Part of a small language model's weights: 8.62M parameters.
MLP neurons of a small language model. Each row is named by its layer, matrix (gate and up: input weights) and neuron, and shows model dimensions 16-111. Each number is 128 + 24 x the weight over its row's rms, rounded and kept within 0 to 255. Numbers have three digits each. A neuron's up and down rows have the sign that makes its largest values positive.
After each neuron's rows, "fires on" lists the tokens most often at its 100 highest values on Wikipedia text that the model never trained on. A number after a token or word is its count.

L6.gate128:122159075172120120117120126147128126078147160105170093146136144136113130181128130138062122117161126138152122135147108148109154151115097075120097105124082104114085137127132088099131152102092125120126126118154151113120112134140143111141128116125114162144150189119197107132114119115130130110
L6.up128:159085134127173093114109102160116127118102113152119135113149140108142114095126088146114121142134143123128142111144142121122097146162129129144085113135167153140135181104149136133090127096143125079095118161101143131113141126047131130151060095119120130125108162157122160127143152105111112103
fires on: "r" 18, "n" 15, "l" 14, "ur" 11, "f" 8, "w" 8

L3.gate407:129139104134127105104158099142104095121124133082114149106131114135151138110120075129124163176104135141109106148087161132145159153086157124148144158119121200160092112166132095115155195113167129126143119101104141108167088122130173138123140120135099143173095180117111132113074117159141137144
L3.up407:097141143150091142143124157141086149125112146125106135116136114153119163130135149079114159153159140124127114137119162130062147129144091074181172131174092138114131118075095140117135096099129140176103130109138134106138139176143136132122146109114099095151122145140162109133089155136100102102
fires on: " U" 46, "I" 17, "U" 11, " One" 5, " Pos" 5, " I" 5

L3.gate505:124135149056125159056115104113171161129098144123129099129135064114122164147099102113118120159112122132110117110140106142083151114155123110181167140135178107101152127146096130123103160139126148129158069111150134136117131108131145142190113135115137121153108116132116105145145120177132151130
L3.up505:095114170101119167115143141076213129128108108148134123128146070122117142118127164109121133157155133119139148106096090178104124130162106138112078118107146151130144111137103181119101166139119105121150123134102135133169135128145101129141118129122121075152136129148148094126123087135112134121
fires on: " " 20, " architect" 12, ")\n\n" 9, " mass" 9, "\n\n" 6, "re" 6

L4.gate189:118135113148137153149072142151140108111135188096150134086123090136153118130128116089152131109118140176122095099145131105149146174149159105133104127086142151138125126128098121151080113129155141139130135097144134166127114163127149130129105131121109097106094074111097143120156138156109156157
L4.up189:171144150116141127156100120189127161111096136165150147156137112130109111109159123118135159108161108175108136094125109139152119154158127111113116155107138145085124103106092148148117155161119135131159115145146148125073108145128185105142122157152140125127132147114096135111167138169131163112
fires on: " dis" 33, " death" 15, " land" 13, " sur" 11, " Dis" 9, " water" 7

L4.gate52:139100125150137117107155158102072102131113126096147148106167117158106129106067094160122133147134158184137141140126104129116150140128145141128160147084094138136131139172129114181187165113133106135147132113160135161130174105141134118115149117115108163114131105142126120120129149167125104120
L4.up52:089106120150162129088097152116114100128122100143121151074111084159103161121121147156150105118142177131134129108113136136108184133161142096126107139141132153155136134144125112154165148084110112109136136103117122129131145130094124104112145124134102144125143130122163108113126158156120090133
fires on: ".\n\n" 67, " |\n\n" 15, ").\n\n" 7

L3.gate346:139140108171082158114118128132133135142137136135131141162124113159137126178143140115118105144151169145119126126138149095137134148143149127131186097088119131111131160165116098110113142150116141145164114159137175107152089169126114155089127112176145148092158141120126124116132128142112092117
L3.up346:108170128111093105171123105156121122123136134131109120158134086145102123189139130148130093126145146178140129180122146152124129118112123098099140138101159194135135113164099096127127128122107132122186113160105135114123139126152112114088107136141105144050115143142167133116106153135112097121
fires on: "." 100

L3.gate228:146146142167132136112128110144109103095132088113123137093103129154108097128145139178116158149136123122109114144123107118178094158140142151153136156135109110158088148154117133124127177164167143116166152135178123119117189085168149177112114141090085132132116170139142141109118113174158127103
L3.up228:129091136173124127073107183128119146125118129153106115114139156119126121121120112111164078130136102101114154125117157104108171132154072176130145096084108084123125158111100110103104137113138091083105101124128070104098141132122130100110150149147149135147151152119072117146119115102145142094
fires on: "g" 100

L3.gate164:121125161097078141128086129128084144094174132116135143101158126074104129168166134112147114161085108146128138125114144138101138106127185109142141132128133156087138081090113180119096135111130121163162131120098107115117091116099127102133104138126077103092129135154089168127121072149130156096
L3.up164:132102180105131084112117113128118148121144135114088103150132167146064075111136090137147104143125101077121102116148122122124095132109143113172170122134136181170141122120142106150104119139108089095150150157142110122135133173114146115166153138112133099136149125144115153135141122122117133126
fires on: "us" 52, " Ros" 17, " Smith" 9, "os" 8, "iz" 5

L8.gate138:129151153117149109125137140106132098107089158163135116111110143159123172174151153117178109125120175118142139123111177119167137134107119150148117115151151134153138143162154143121134120081097090156134109112148118082129160126125105149126126148135108158162124146080142163188092103156152111112
L8.up138:132089148139089131125069106142168146136176117180139185133132143109138123100131137120107130105127116116120099140151134103130148126105121124117153121137113118120149134102176160130111105130135134066123167143156149112140151155134125137096165115105138081124137122128150122132101119100119131128
fires on: " oper" 15, "as" 10, "ag" 8, "uit" 6, " car" 6, "ass" 6

L4.gate110:118157101146136122099086152143119135162134137082141139123110109163152148118114129145131158121162132079184170127111124181117112142084127130117132149140117148185117135163182094141100170129174145109125171099125150132141104149140156160120122085141152121082069141139066094138099099168124112116
L4.up110:159121098148122177097132155161132130097119126110123121095120136141149176097122118130098147138107120115167092116159183073154177141132118098130138132097171083126157123084155102134193150138174110161111128117095165131134164133144131150123144148109118116172129143147127160139090106131108147161
fires on: " high" 23, "I" 19, "ours" 16, " I" 11, "imate" 9, " even" 7

L4.gate473:168088124166126111132124129145129081113165084126158106162140181138133115107134132135141119114152103158137151111097099138101129130164146124084146119128147140101133119132074149135130172112114158162102163075159183123127102148185115161118117170134117115141140101133092117127135128163113189083
L4.up473:159108138093087110130102131129136101131151138123165122125152155127132110103106108113129104121138091166083164106171101108127075150131161124114139114100114132138127171112094137099107131136120156126102100125139122130128122170138126109143128104125130149126179149134135147194142150169137132092
fires on: " im" 20, " Em" 15, " bi" 11, " Im" 9, " Bi" 8, " announced" 7

L6.gate289:092088112132111143100081126106164136123101129125131134151127111143149121159172103096111133097107124096087144098114091129140145121100086116113116139081148127115098127117138148117152131154198095134156141071130105093102159144093164090106122136116086182113113157126095161155088161131147130123
L6.up289:109129129130156069138086105138116125120120067138122091130107151143114111156115166148161139109154156154157127124124137137137140156110129148105134138142077105145128112153119110138141151105097088108154119153099106058145183106088129049129126097130139121095148096114139158143115110176121126178
fires on: "d" 21, "l" 11, "c" 11, "pl" 9, "oc" 6, " D" 6

L4.gate138:096087068101174158154113179090106112206122145089087137118124121123133141122121149119130123151113080096108103184108089156167145132122126125119136115156143150122129123145125114139132131134134151125155137128087136129124139130126173133112108127095091132100120128131163136155143149121146128107
L4.up138:097110100134209172111127157108127105170119117106124127150117143106112161122142154095131142133123106107118106159083092119168140121139121128125092127155114137153075175155109133119126157145094120105142116104109102105125110128147130137100154139093113152127153126104144114142146121119129142114
fires on: "ack" 46, "orn" 32, " set" 9, "ook" 5, "own" 4

L3.gate476:110157101118115090114098151140131109131112089163182133108153109095145101107126151128136088152107128095116149108142109086092138103135125101109110143143175120122099126104137147136160135149120131118109184074110109168122154112132137124163194141123079116138081156107101135101146157131161121096
L3.up476:131118150100150129118137080132132127118155068155097132076120151148134127105148112161137107160120145123111125151158118126100130122076141151132115153121167141130116119085178151148102121058114107120142166131131134072101107128141129147139125119097106168165165137128119144117144114121131092109
fires on: "," 76, "\"," 15

L4.gate519:143110132086122072146162126119175154124145144152146118145137093123144132156128148112118113138077152119134134125131120182078139139159161122121147133135157134151075141122133116132132121121158096132131082087154106141100111127109109105125123124104099141151099143134072124128137162117153116124
L4.up519:181118114096149108124116139179143117159152140137156153119148130098142141126156166116117130146126122164116113147125105143114161111084202163140102141124119191100140147119113171148146128099127082119109145080141187099139149135113111187114095127138144158131151124134112112067103140106093125132
fires on: " (" 72, "," 21, "\"," 7

L3.gate114:146145136112119145107137127143125133106152155121127147171122130116147136125130135137105141145111130182129119177146109087131140116160113088165137136127176117167118113146140127127136154134151134148177121146121156150106145153116134128117148146104114117146153115128104134141041129164148161176
L3.up114:142121120102114082124069077116109164128102115164103145119120174119153173102185139144120119152183097126150147132140095124153121120107089161149126137122109108099146143118143136098110107133145121133152086144156135106152104112131128116119083132124169139121169127125156147126122127094065134120
fires on: " n" 40, " y" 19, "n" 18, " inf" 6, " It" 5, " Tr" 4

L4.gate221:132137134175119127151108153120140081100168130078117132098182092152144142152151136132114116184129144135139119155111157154125166114151087129135129098084131163150135144130166141098127149142135104097149133132147122081135108129163131170128165093085105105123099138130192151125124094110113152137
L4.up221:122090141174075097147143114122156110133152124089133138109130101115144115136143130124153123179150142154144102144107102152104159106138102111127132116071169153139099119169159116151106098158174110115103136138121111115127112101133147130124155146148148132118134140144112134109110115109091108131
fires on: " in" 29, "/" 13, "(" 11, "uro" 10, "Pro" 8, " chart" 6

L4.gate160:134137165136130161096087087131151052067106155090121133153136123102111141123125144130130115132129110118120141145156136108115134126137131110137132104090105176111198145136094159097137151152087108128156140115163164130147096147127081172162162174149121121154177144132133101162129102166069144161
L4.up160:134126128157156116134106154138135128074109148101130112166115148106107127151127157119138146148139158119140157137111139106105148122137133081136131131075140141109167132153107172072153115148132089115143162127189156161138124137128123146129140185115151113122140113152113110121138091138096120129
fires on: "\n\n" 38, "-" 23, ")\n\n" 20, "(" 12, ";\n\n" 5

L4.gate329:134115121118115145121067129126153124156145157122126111109148174146153115133071154131111153119097136161134128125110141150099122136121126103134103168119146127146118116183111109130120143159152121140133076130153114111148105174173099127123102168153129169106152142112118095115135133152132114105
L4.up329:129117116123130106093090173104166169146123162123113158095125149134178163122104115103125133147090159180125119154092103147098120082115158139143133088128116119125154150136122134136108104124131102123145115125152108102145134128164140125129133136106088127073129104107138123145141137109128115102
fires on: "–" 25, " act" 24, " may" 11, " e" 9, " fail" 8, " Act" 6

L4.gate360:154156116128133135129115167103089086109144099103165133082167159130113160112140151135128139121119144102145152105138140078132155131168108100127115177105122119133119178130117134172160156089079106135137134098129133137108151125151121141120147105122101146147129131140121150097142136157115156151
L4.up360:137109129129124125159145093160129146097161128170129111195107116155165141090116082128111104110150114141113124159109111121167116169123138138135118141118096122144120129126136088101117098132149162145067145141153119111149150105114150106106140108161173111093130131122099124145125145083142127136
fires on: "," 63, " |" 20, " star" 4

L3.gate304:131127134143118143119121166145111118116128174087138165135152119121142130122143135064108175118089139131117125086125167128140148115118135074159105125120122113133144142119180136109120143166162092143117122145134181104150148127123134093116168105131121091149091099148153186146118133131129118161
L3.up304:126121128124157102099146156129158121120105137148125056121146126128117135097117104105101123111129130117148152121144155122114115141141149123119083121095143124133097080145175100128136100149158120113079137110147109114148122142131156111137134110128138144102084095149155102043172188143129154135
fires on: " as" 28, " And" 23, "H" 5

L8.gate272:151164121147170153100122108087097143130138125171163076067112136138129105148083096150125122142136100134128102172073106172139105157155095109138142160121076130151124124103146156081161118119132177153093109160110131132138150134145137148137151145136128174127156115136107151117156142104090175110
L8.up272:185164121122123089145129131119114097117110100152100100171100099166130126065176151129078139155152109123093096145119136139116091091125161135085115144097132122148125115106127130152106155171115118112141120158100160114115132140123168127116114084141104120150142116142134130133173152135151111106
fires on: " t" 42, " " 12, "s" 11, "orm" 7, "oc" 5, "ig" 4

L4.gate470:160083115124127144167122109123077128106137080136136143142114133157145090101083116159121112173139122082123113127140167127135121156143118150136118179155150133158068155133096103104170156143136113113164133139185119152150148100138143112116074142105128168134111126125155125087087104137096135093
L4.up470:174081128111143120136192100128133116148177113163109165128094142112162150092100127149092133149108146139175128060122159094163142143182119143142112133096124140153128107126113119119125103163135142153150136136153143098145086119156130122121129169130137183111138085119085130121095132136140135150
fires on: " sh" 58, " Sh" 42

L3.gate202:148130146125101170185124109125138163117118150107112144146143171161151123167134119155103151113123095118131142149144143145115119164105150155142102110079160138136113119122118141119117125153137117146133100108152139092139106141110138152110115108158124145169150098123114137166104093140123106143
L3.up202:145110138110101153089146136169117151156132110124127114128100133137104115133111156132141107134172157100127170103137141154107082137154080105093142128144109137105149087107150136122134136128101116130133172135110153136109135141135085142126156096124162092085148152092147110084143109103162150117
fires on: " con" 42, "a" 22, " State" 11, " Ne" 6, " Le" 4

L8.gate145:122169123088185112131126125126130123098145148179132154117148132125149135111113114113056096120089165040124188116174159098105181130150135087106147171136158157172094124093146090141138125179142144135111127097134141106157132134137163120136157138111109158133119122161115151104093122144128115108
L8.up145:138118140127119121086106114088145114118153090139154166108130163125167153123107142123119159173158147139132083115158121104143131135159153134137153149159162123126183107120135143095130096111123141082126133139114121125126122116131060134135119150106175131125143169111104143078125139147117143187
fires on: " sh" 41, " Sh" 12, "p" 5, "sh" 5, "ib" 5

L8.gate225:100137140129171136124100118143113177150118108119182133113121149139111113168099117141112124125115146157133096128101156172130117103080106133134165118131143098138137137095158158110071139116149114126138139137138148131094109179144105092106105102088131163101140134128135080061154113139141165108
L8.up225:196120155073128140151114119085131100163100088151157122124138114168144153119140157100132096113144122133106098123131099143118110107086112141147141154095126155132163177131129140123153159137117126100066136115092133140108077130141146110097133111166154147152113148126112133095113116149148132120
fires on: " P" 19, "ient" 14, " p" 12, "c" 9, " t" 5

L4.gate89:160124136154129144105103184117091174140124124167117086099132119102135151113134093117133167151095130103099077173183152108124138123142101102143140160146088104172138158139086112125112108137145154124112200118136122091118153118131140061137123129123117130079117134101115118112128145127123139149
L4.up89:131116168113136104098071172095139088106133101086151126156131128109126141089148146116160099127107125123113154179110128165143151139123113115079138101150131113160125150156119136127087120154125153158123127112130136112116137082104176160144130160141130110149118136137117129151150142130141115123
fires on: "ren" 14, " young" 13, " born" 12, " mon" 9, "day" 8

L6.gate414:135119128138100123121151143152134160099123108157144131105146115143148167132115107153137130151142164134158177161074122104127158161149122093186127152129118134100130075128161150119116186090114085129113123085096134136107112153096080107104132136149118146124158136129160142130129145120130117130
L6.up414:120112117125143098136162124078117133150093134159169110105116166116113125141130078146198101111136128131138107124129128124112150163118117086129122146123139143101111120109116145134112135075135130144178163125126069115109143098124106095169128146130158126134085123113112165109123096127135109134
fires on: "st" 27, "at" 26, "t" 17, "th" 8, "en" 6

L6.gate352:127145114090138125120125161120087106130125138072146133129161148116104166123138130105149180148113151122158146124121137134161147102111155097137089126161104116127132147127125177157140136156117106140174113116138125104123131152161110156121149119106155142126176114167141123144145083155157150137
L6.up352:161142071150143153087112144095118109121165113112141162063174173122112154125154150122129162122111119128134160150102165083130146124119070098148107151134129151120145131108119150164108156149136102124174133101131135130125103132150074149129117139110092167111149148143138135162122152157099125116
fires on: ".\n\n" 69, ".\"\n\n" 7, "\n\n" 6, " |\n\n" 5, ").\n\n" 4

L4.gate191:159138136117109117109128150126116135108106107173144115094149172134112113114149114181128124100168121113145090124120138119147148111067097147145144121185103092124102169109144136129112136140089126107131111106115155136121111098111104147138148093114130154107096131146136151123125119208099140098
L4.up191:137160128176142162138109147136107122136096125109145120123122144135110157146121123126104149125135110141163105142128106048153153117118138123181094135079073105169116143121153159142127131148141152125141109086173135110137100134148076137121143139162094119161126125126114135107097098138146149117
fires on: " such" 29, " at" 27, " to" 16, ":" 13, " of" 10

L4.gate365:155134098147128110100156136172099127126106135138131160138149139130153119113103174150121086126107149142107162160137150085168121109097103140170116148138101172149095162074124121140157134134109102095152155076135122154117164134114159105134159124132113175134106167127091130115142161124108110121
L4.up365:191092100143166136103130158155111132131128151153141099121090133152141115112103100123138100130131129100135147150145077167090130128102109130126131129144127131094125131095172168103094210129108111081145132149132112096132156141133129115115126106118110151132160136138123115141150131134120111142
fires on: "," 98

L6.gate528:108112076118149103101094167147148118138080116114112165131171118138093133162150118165153141140180149128150180109146098112099187156078144117135085153133140134104151161118172140164194136131135121112149158142146113165134142108139125138159148102143142134118128107170133103163121147145075135123
L6.up528:097140150112167155131071139127158153135124136079139162096167105125128160109073150129166119169147103147122148117165149110133169139130131148162143164138101134093165144134127155141141115118134117140135125130126159123124138145133123082126152131122100122115126163177111142061106124120098143144
fires on: " |\n\n" 45, ".\n\n" 21, "\n\n" 20, ")\n\n" 10

L3.gate81:072124123133144150112100124095148147145103163131090111125162113138122135151094117145158155161143136135149121138136123138130146156129151121138121132075126182153160076155101147133180148128140123125148148136150101128142074154178149108137140126112085099104141123140113109164131120137096173133
L3.up81:094122125121124143128104161171123142125101129123139139102190105132121153157092155156185118130115157118153140131092138130134140170103180158087113143108155151084144124150102151163168142112112133137123110108128113155138103142154147147115155116117145103133115128164159120128140125109112110149
fires on: ".\n\n" 61, " |\n\n" 22, "\n\n" 8, ").\n\n" 5, ")\n\n" 4

L8.gate482:158125128076101133131192147171149149149124108133175151088141155152065133075173127154144136108100136123097157137128157131105112084139126115130103132125151138152127167124070119120127091142145130126147127120153114136175127157107129144143147132163101138109100138107127097099118124100124130161
L8.up482:150106115109119139136148142144129140128144110138144131150141149064120135108145099167115109116087119162130144102142117160117144122112098134155152133127114155133142129121112130125158108123105124156142057168098176124135159109153138107092123133105109146161090110095137152171108108113119109175
fires on: "In" 36, " Con" 28, " con" 22, "on" 8, " In" 5

L3.gate186:121130122129125139105132154123088114106122097070113136167086138136133110161150124130150150131120132167146137112152139109137094151147097133152124135102138133121089125126156135129133167162113109110108106173146155120110161109113173101160112101096143114164070110109109190102143094107148152118
L3.up186:123123118133128136114118060152130135150149131102126108117115166126169116130154144122148118117128120105148059127119135098158129113113100148105103111112096109125108190131112099132147092094168161169134137163121105091109110143154146105100134109103129145165145138142170116125129142144138146146
fires on: "n" 71, "ar" 21

L8.gate468:145137140111194139157181141078096134110112126164092106112136129136104158171136114123100129115174122137142151113108141152119139140166143102086128178168137139129160155111128147086119113109155113155128068078147134129135117155129142123094138120109115170134151108115103099180137123157103150084
L8.up468:135139118135139106134150144137137134115104150146101148160196096148121133144102124151178169093160094141145117113104114167075115124123171122094152122111106143110104118089151136113132103132135095115152110111095144154134159115134161063110148132165085117111147125105134102129150136111086171098
fires on: " J" 92

L6.gate431:142155123129132153115118130179108125127109095074158100087116119134090134127157116122110157122125153134142081149106169124117153128080081121146092139166096119118092113206086133126112154151108125161140131127128133137120152150145188094141135135098106146130175137140136120136156084136116125117
L6.up431:132127116169145119141090105145154099133129168138114114133144098107133133144147144095118137125142140107132171122180171147128146121131163132160171120098183114113107209114162112122119119095180141077104097116115107109144159142171116129143135134101122141155134134122151135137113160073134117104
fires on: "ac" 21, "art" 10, "l" 10, "n" 10, "unt" 8, "ost" 7

L3.gate532:105099138092151125126119118117130138122130131157129115139117101134153121155159148102091152124087141093196134103115090159090134151127152168139139131185124097104147083118155142103117147130148097126168155142140140149146125158083151137133106139125164157104143155116151136111147109113135124138
L3.up532:085146131083116119135157108108137092116109094134094125110148116162135127146106136125144151132116097119158097094129113133137132134133117135181106153149142128114136091146051116147150122153113114119093114144126133107164137150125132133127106145124152087144111129123121096120084137090074201097
fires on: "\n\n" 30, " " 18, " resp" 15, ")\n\n" 7, "\"" 5, " location" 4

L6.gate413:144122141123119166120113118171150107136091091164135126109136133098099154182107140121136143164106099162096148158111166116155166126089116144122135139094134100106138142150144116093128139164122127084167105120097095131141142146101154116127147105169112115125142109128182116163145128087141143125
L6.up413:151140132157128129164068116124163095099127114153112143132145149099133157149102102124136124196153156148100099150149179121135127119124121142114139171117097091118112129109099099102090113115135183161161145153141111099131123121149108131074106104151141118087151135137100134108121082161094118083
fires on: "s" 49, "uel" 7, " land" 5, "ism" 4

L6.gate35:109117116118127077106125127109142120112143097140151086096120151121079129116121182183114107099122165103145152147118130077130099149122108126140149160180080154121078163102176108136130116122136137133183126116132123101141123128178095142114154132128115114122124143141121103099139165070145103085
L6.up35:074154107100119123126154128157157132132090140122149150108150182138090138102155097157145157172135162171153163137115118114142141135113141133129145145134134109150095126130092158135141113113141146100175067077128124098139117142197094123126156155088114130140152099128101150155133117141126118132
fires on: ":" 40, " of" 31, " and" 12, "ew" 4

L4.gate300:116146101131143159160122133108123095063107074136153116062142167160117126138099135138193133114122123135166127138072157164112140103159107116117124140144127144087147143155137105171130145126121113126162084139141116113105154123133120119094124045144089119122110166149100087120117141088109126160
L4.up300:178132132144151154118137174125111124142133119111162144105145133118143119095093149160165088141081106146103151119093143114170120177139176145118102139077132165124117094111108130136156157134142157158122157152141121097123099135135105111116167105148100106111137094149106133140109089156203134141
fires on: "ing" 20, " by" 18, " of" 9, "," 7, "ishing" 5

L6.gate56:118112121143156136158129175143126111112157154143126142116113114092175135156128090153129126137100103102112174143124125081116142164116130123145101137104071113128139134113158153115160127144119118152133118103067076132136067117118152159088118131137110114128134094125137100152120157118121109134
L6.up56:166145141153133096145131138118107085137118158120111114109116123090126122148126112165118170156088092120122147123144169108135130166129129108117123126184130151135132125187110128110133128089145134096128098119117166165130129141133126184093147116155089160075112112146127105187135150156132146134
fires on: "om" 13, "ach" 12, "ight" 9, "or" 8, "et" 8

L8.gate560:098139144138153145157095121127117099090160117116167116095132136087119140131108122169148153129088149160144118121155110133151155161111102115135129157130122144132105150104087132130126163115162142138153130087132162098123142129131164138133148145050116181119094120111121089129106078109154151118
L8.up560:157146094140112126129166192124125092123132131070115093132094146113098125160137140120126111099117111104102168136126139115121122150107159151147152151091144127144144091114140083214151140138150095146151156104153129069138125109109102173116123101141117087145091157165123091067121153130159125138
fires on: "," 37, "ans" 8, ":" 6, " of" 6, " " 4

L3.gate306:132157130121106143090116150094146160105125142133181102088158138136130154142118109174128118181149105120161128149157080127169177102104161156084105091140127100132109129118137112114110139102109100129151096149134140167083153062129140092131118127126112131094121119143132129157119098109113098137
L3.up306:124137152136120121144122104114104119129147128104116121139086054105204132158082103131142112147115120158146143132125133175141122110104160132159119126118133103144121154151135068136143125148127148111135121094122153149131116127131123119140077141110118100097134134128173112137162101139118157196
fires on: " re" 79, " Re" 20

L3.gate196:156151118150108154093119148128115121135172147071119160136091139160110142153160144141143143120129076151141110127140141149170108119136112106117106153153117130136185124104142137136111087112119120172139107116121131170142129093105146104116105089109120078118160088125155139095100131084140130114
L3.up196:156078095169164116082140157127105126136124172116121142089138144129191133133097131121124129131095103084071092114150097139114157109146162132142121103147100118128106150089165109132094123142131146138104188165142142086139151129126133100119070113137076150113122104139159141157180133109133125125
fires on: " Par" 17, "ren" 14, "ar" 14, "ed" 13, "ev" 7, " Re" 7

L4.gate321:131131183085114154113112090113126158112094177125115125117144134112113161130123161209144142165117135119088138143155116129081122101143132164123133153111120152101167145166113138140118150128113136076116116125132111143150103118106126092102120167132092148088065141139109089098136144134127114140
L4.up321:123117129088131120116117131160143135083150104128123144090130180144131175101115114151117193121098126149137165129135107154129094108132168127143143149161077124125139162127127095098116123112131085110121162103171159087120142106116123163137104129117077124107135159127128110142121145127142133096
fires on: " may" 19, " act" 12, " serv" 11, " inv" 10, " do" 7, " Writ" 5

L3.gate361:105106087084134131100129154095110129155150121122139131082142115135104115140096082142159128130095176109137104135121127128186110083135134106160161142138117130153130126148165148090107158114104154138099111147169140151100110155116136090180129093113128116169130190143174119117126133112096124117
L3.up361:099166120141134142095125133110128105136114118138120093110181089142123137106124139134143146123139138150131107126107092128158060125128126122131128170115126111096139078095161151112157094128154116125059101122134136094085145170129148128128147118126105146127089135124105118112193111110140124165
fires on: " as" 99

L6.gate117:134180082166105106155136142143117123088119091122127121112129155117138127112122093110127144159151110152104131119169114129134120121105086081134128152178118128147135162121105143086110115101115147158115124151122163125142167141155175162125138093094125161105151141186098116135134119124128114091
L6.up117:170084109161182099115108127176108095145144184113158120151138110079134162146147115132159122152135135149144106136142103073139129090120103124129111141114143099147166134102124114106174124100112115123152124099105100155109159129133129125171113150129121132138103115122162158129126131142124158135
fires on: "or" 31, "ay" 15, "ur" 6, "l" 6, "air" 5

L4.gate95:140139144124116143106123141110117120132111105118165116131132149087169111146099109116144114165093118112148124095111136130121182099140117098077125118139170149118112147137086149134158123095130132157141138130121150146105121135153112123131165144113109120100150157142119124132138151131116146106
L4.up95:147150142100127116139107113150098163143109119150145140104093168118142143110139134192139113100154157147080155118126091117098105136117080095102141109126101136099107102108132169123133087122068135131137106149159145135153158105118087111088179157169176126162152133139125136171169151135110115154
fires on: " |" 47, " was" 13, "," 12, " of" 10

L4.gate368:199122086122134169154117129150133145178136119140173105133115121133119122141128149130097115166123126115123121129105143131125143170166168126137126112132134124111144128118134179138098151143094126143128122145124184133119142181115143141150105141144146173137132152115137163139127118127113082134
L4.up368:120123112128153111110135127113155114165169152082133135159100153146104115109147148096161098116119143135141121139081124145118136114120156122149141105146126167133115090166148108143137122160105139096131111129156144151149190137112111160096118133129124207106126092118096133103106090119133122160
fires on: " " 36, "." 14, "N" 14, "\n" 9, "itch" 5, "A" 5

L4.gate72:180160120118127115109163132099137151101146093118158108166126113132129130111121165124120133125143110106093120171158103146179115126160128121099139122125112155127087153164124130075134126098128077130126131137116142132141114153114133180137137131117114152169140095133136093144089114121123142113
L4.up72:133149147105136154146166108081148114133135125122118141146107130106125126156091108124122115137148137150119115147136106139171115139134172144087167127147136149172110130128123094097130122095156109126158110145123122123129099108138147101159155115156068112116153088137122149124111141156117137082
fires on: " Y" 39, " y" 19, " J" 13, "Y" 11, "j" 10, "J" 7

L3.gate281:101098133127069129165181136149115106155134149087122145142145161120152136157184126152117177162150163144115142094141142171136155124108106149116149119126143144119131154103168158119128135123156082100182139139125166111101122140120129121107121140117135072134107134118097133103110082118128153107
L3.up281:088076135134125128123112102136130086158121126083075128120139172134152147129144100145115125159165091082094126112131146128134139100145123096151153095068097136145124155151110093120147139142129136099134131114148108119130104149096154133155134136180104103151117139130170151127106089119091140110
fires on: "d" 46, "v" 20, "n" 15, " adv" 13

L3.gate314:155103092093136145123116082121162114133098144101118154151139148098132125126137146145112135095132117094130129131137142096153117149141131144114108134129129155157137150118098113120128122102161147110125124099141192138163091137191120174100089168123088137186125135117138108120085124137134181129
L3.up314:115074182124140135177082107143121080118112105113152108097144103140126166109139151116192150128144175133108145100125120132106126110117122185120116147103107121116116149113109128074086136116154119125132096137132152130149121128127124098137157126130141070152147139123148127110130148135113109095
fires on: " born" 20, "born" 15, " bi" 11, "arried" 6, " Bi" 6

L6.gate368:145129139133123146121098138130095107138128146093099134103172121130088146153101186120167165129113130101154162113109136128121148108153108127158107141119128129096135120151146140173126132116141108145158103099146136110125111155158118141109131144109093121124112135173145151130138137177123108101
L6.up368:087164126125134089132093133105082111147110094102173121081153160139075166138159125134141169137144149119164154133130144143115149123092126078142126118124147115109137150153144164167164147124088103160169143094112112125124141154161087132124124113091103179117137096153163169133147111131089131125
fires on: ".\n\n" 71, ".\"\n\n" 7, "\n\n" 5, ").\n\n" 5

L6.gate339:138108107146127102127120093094131127106120116115120136115154126141100137176093148102166143187108170137151155106115133129157119120142134098134121150156162166115122151165142165159163154096093117119136141124109120137133119144130139139135168138112106143101103130162183099150120142152100112083
L6.up339:144138131105161126132114112087096132138141095122151127078157133115094147168161200158165140116129180156160141114114149109131124126131140121048168140151140123149108153133101145160151124113130103133139107143157110132097146085149114141096102140153104110142166186155125142112168127134086113119
fires on: "." 52, ".\n\n" 40

L3.gate568:083154132095140115145165165152148161138174120139127156145112110126140153087149133167108118141156119146171162132133148075111110101147122146124077126117139149157115136135080158140128135162122091158136106111153163094155107141189144116140145141127155139153106147124107142119132115128143166186
L3.up568:119132166137107129132138125161153138151167115140156141124132144144100159103171149156156111105178107136164154105125144136122110117181110093121094125088148130122121165153102150153135111153116068131125113130144154117155121122143176124109136074159159100151122157135118159125085133162176153166
fires on: " con" 52, " Con" 34, "on" 14

L3.gate78:102115130126094115138097124123114113099161137115100145152116142125117140118133133109127133099122125112128127103142140119195125123123123120102157105096166153131149103185144129113163184120081111112121102077135142143150108111088159145112123150107110107141126116088104140156137140112120178121
L3.up78:092156128143131135144121151118157089128144084132124146133122156139127100139089126081155184115114136087199175098104121123144100115128132160128160113101077152114165100164116129125145104107118124162133108145092133134143147133125136149125047093112147111105151123109120071136150149137128165192
fires on: " sc" 62, "oc" 36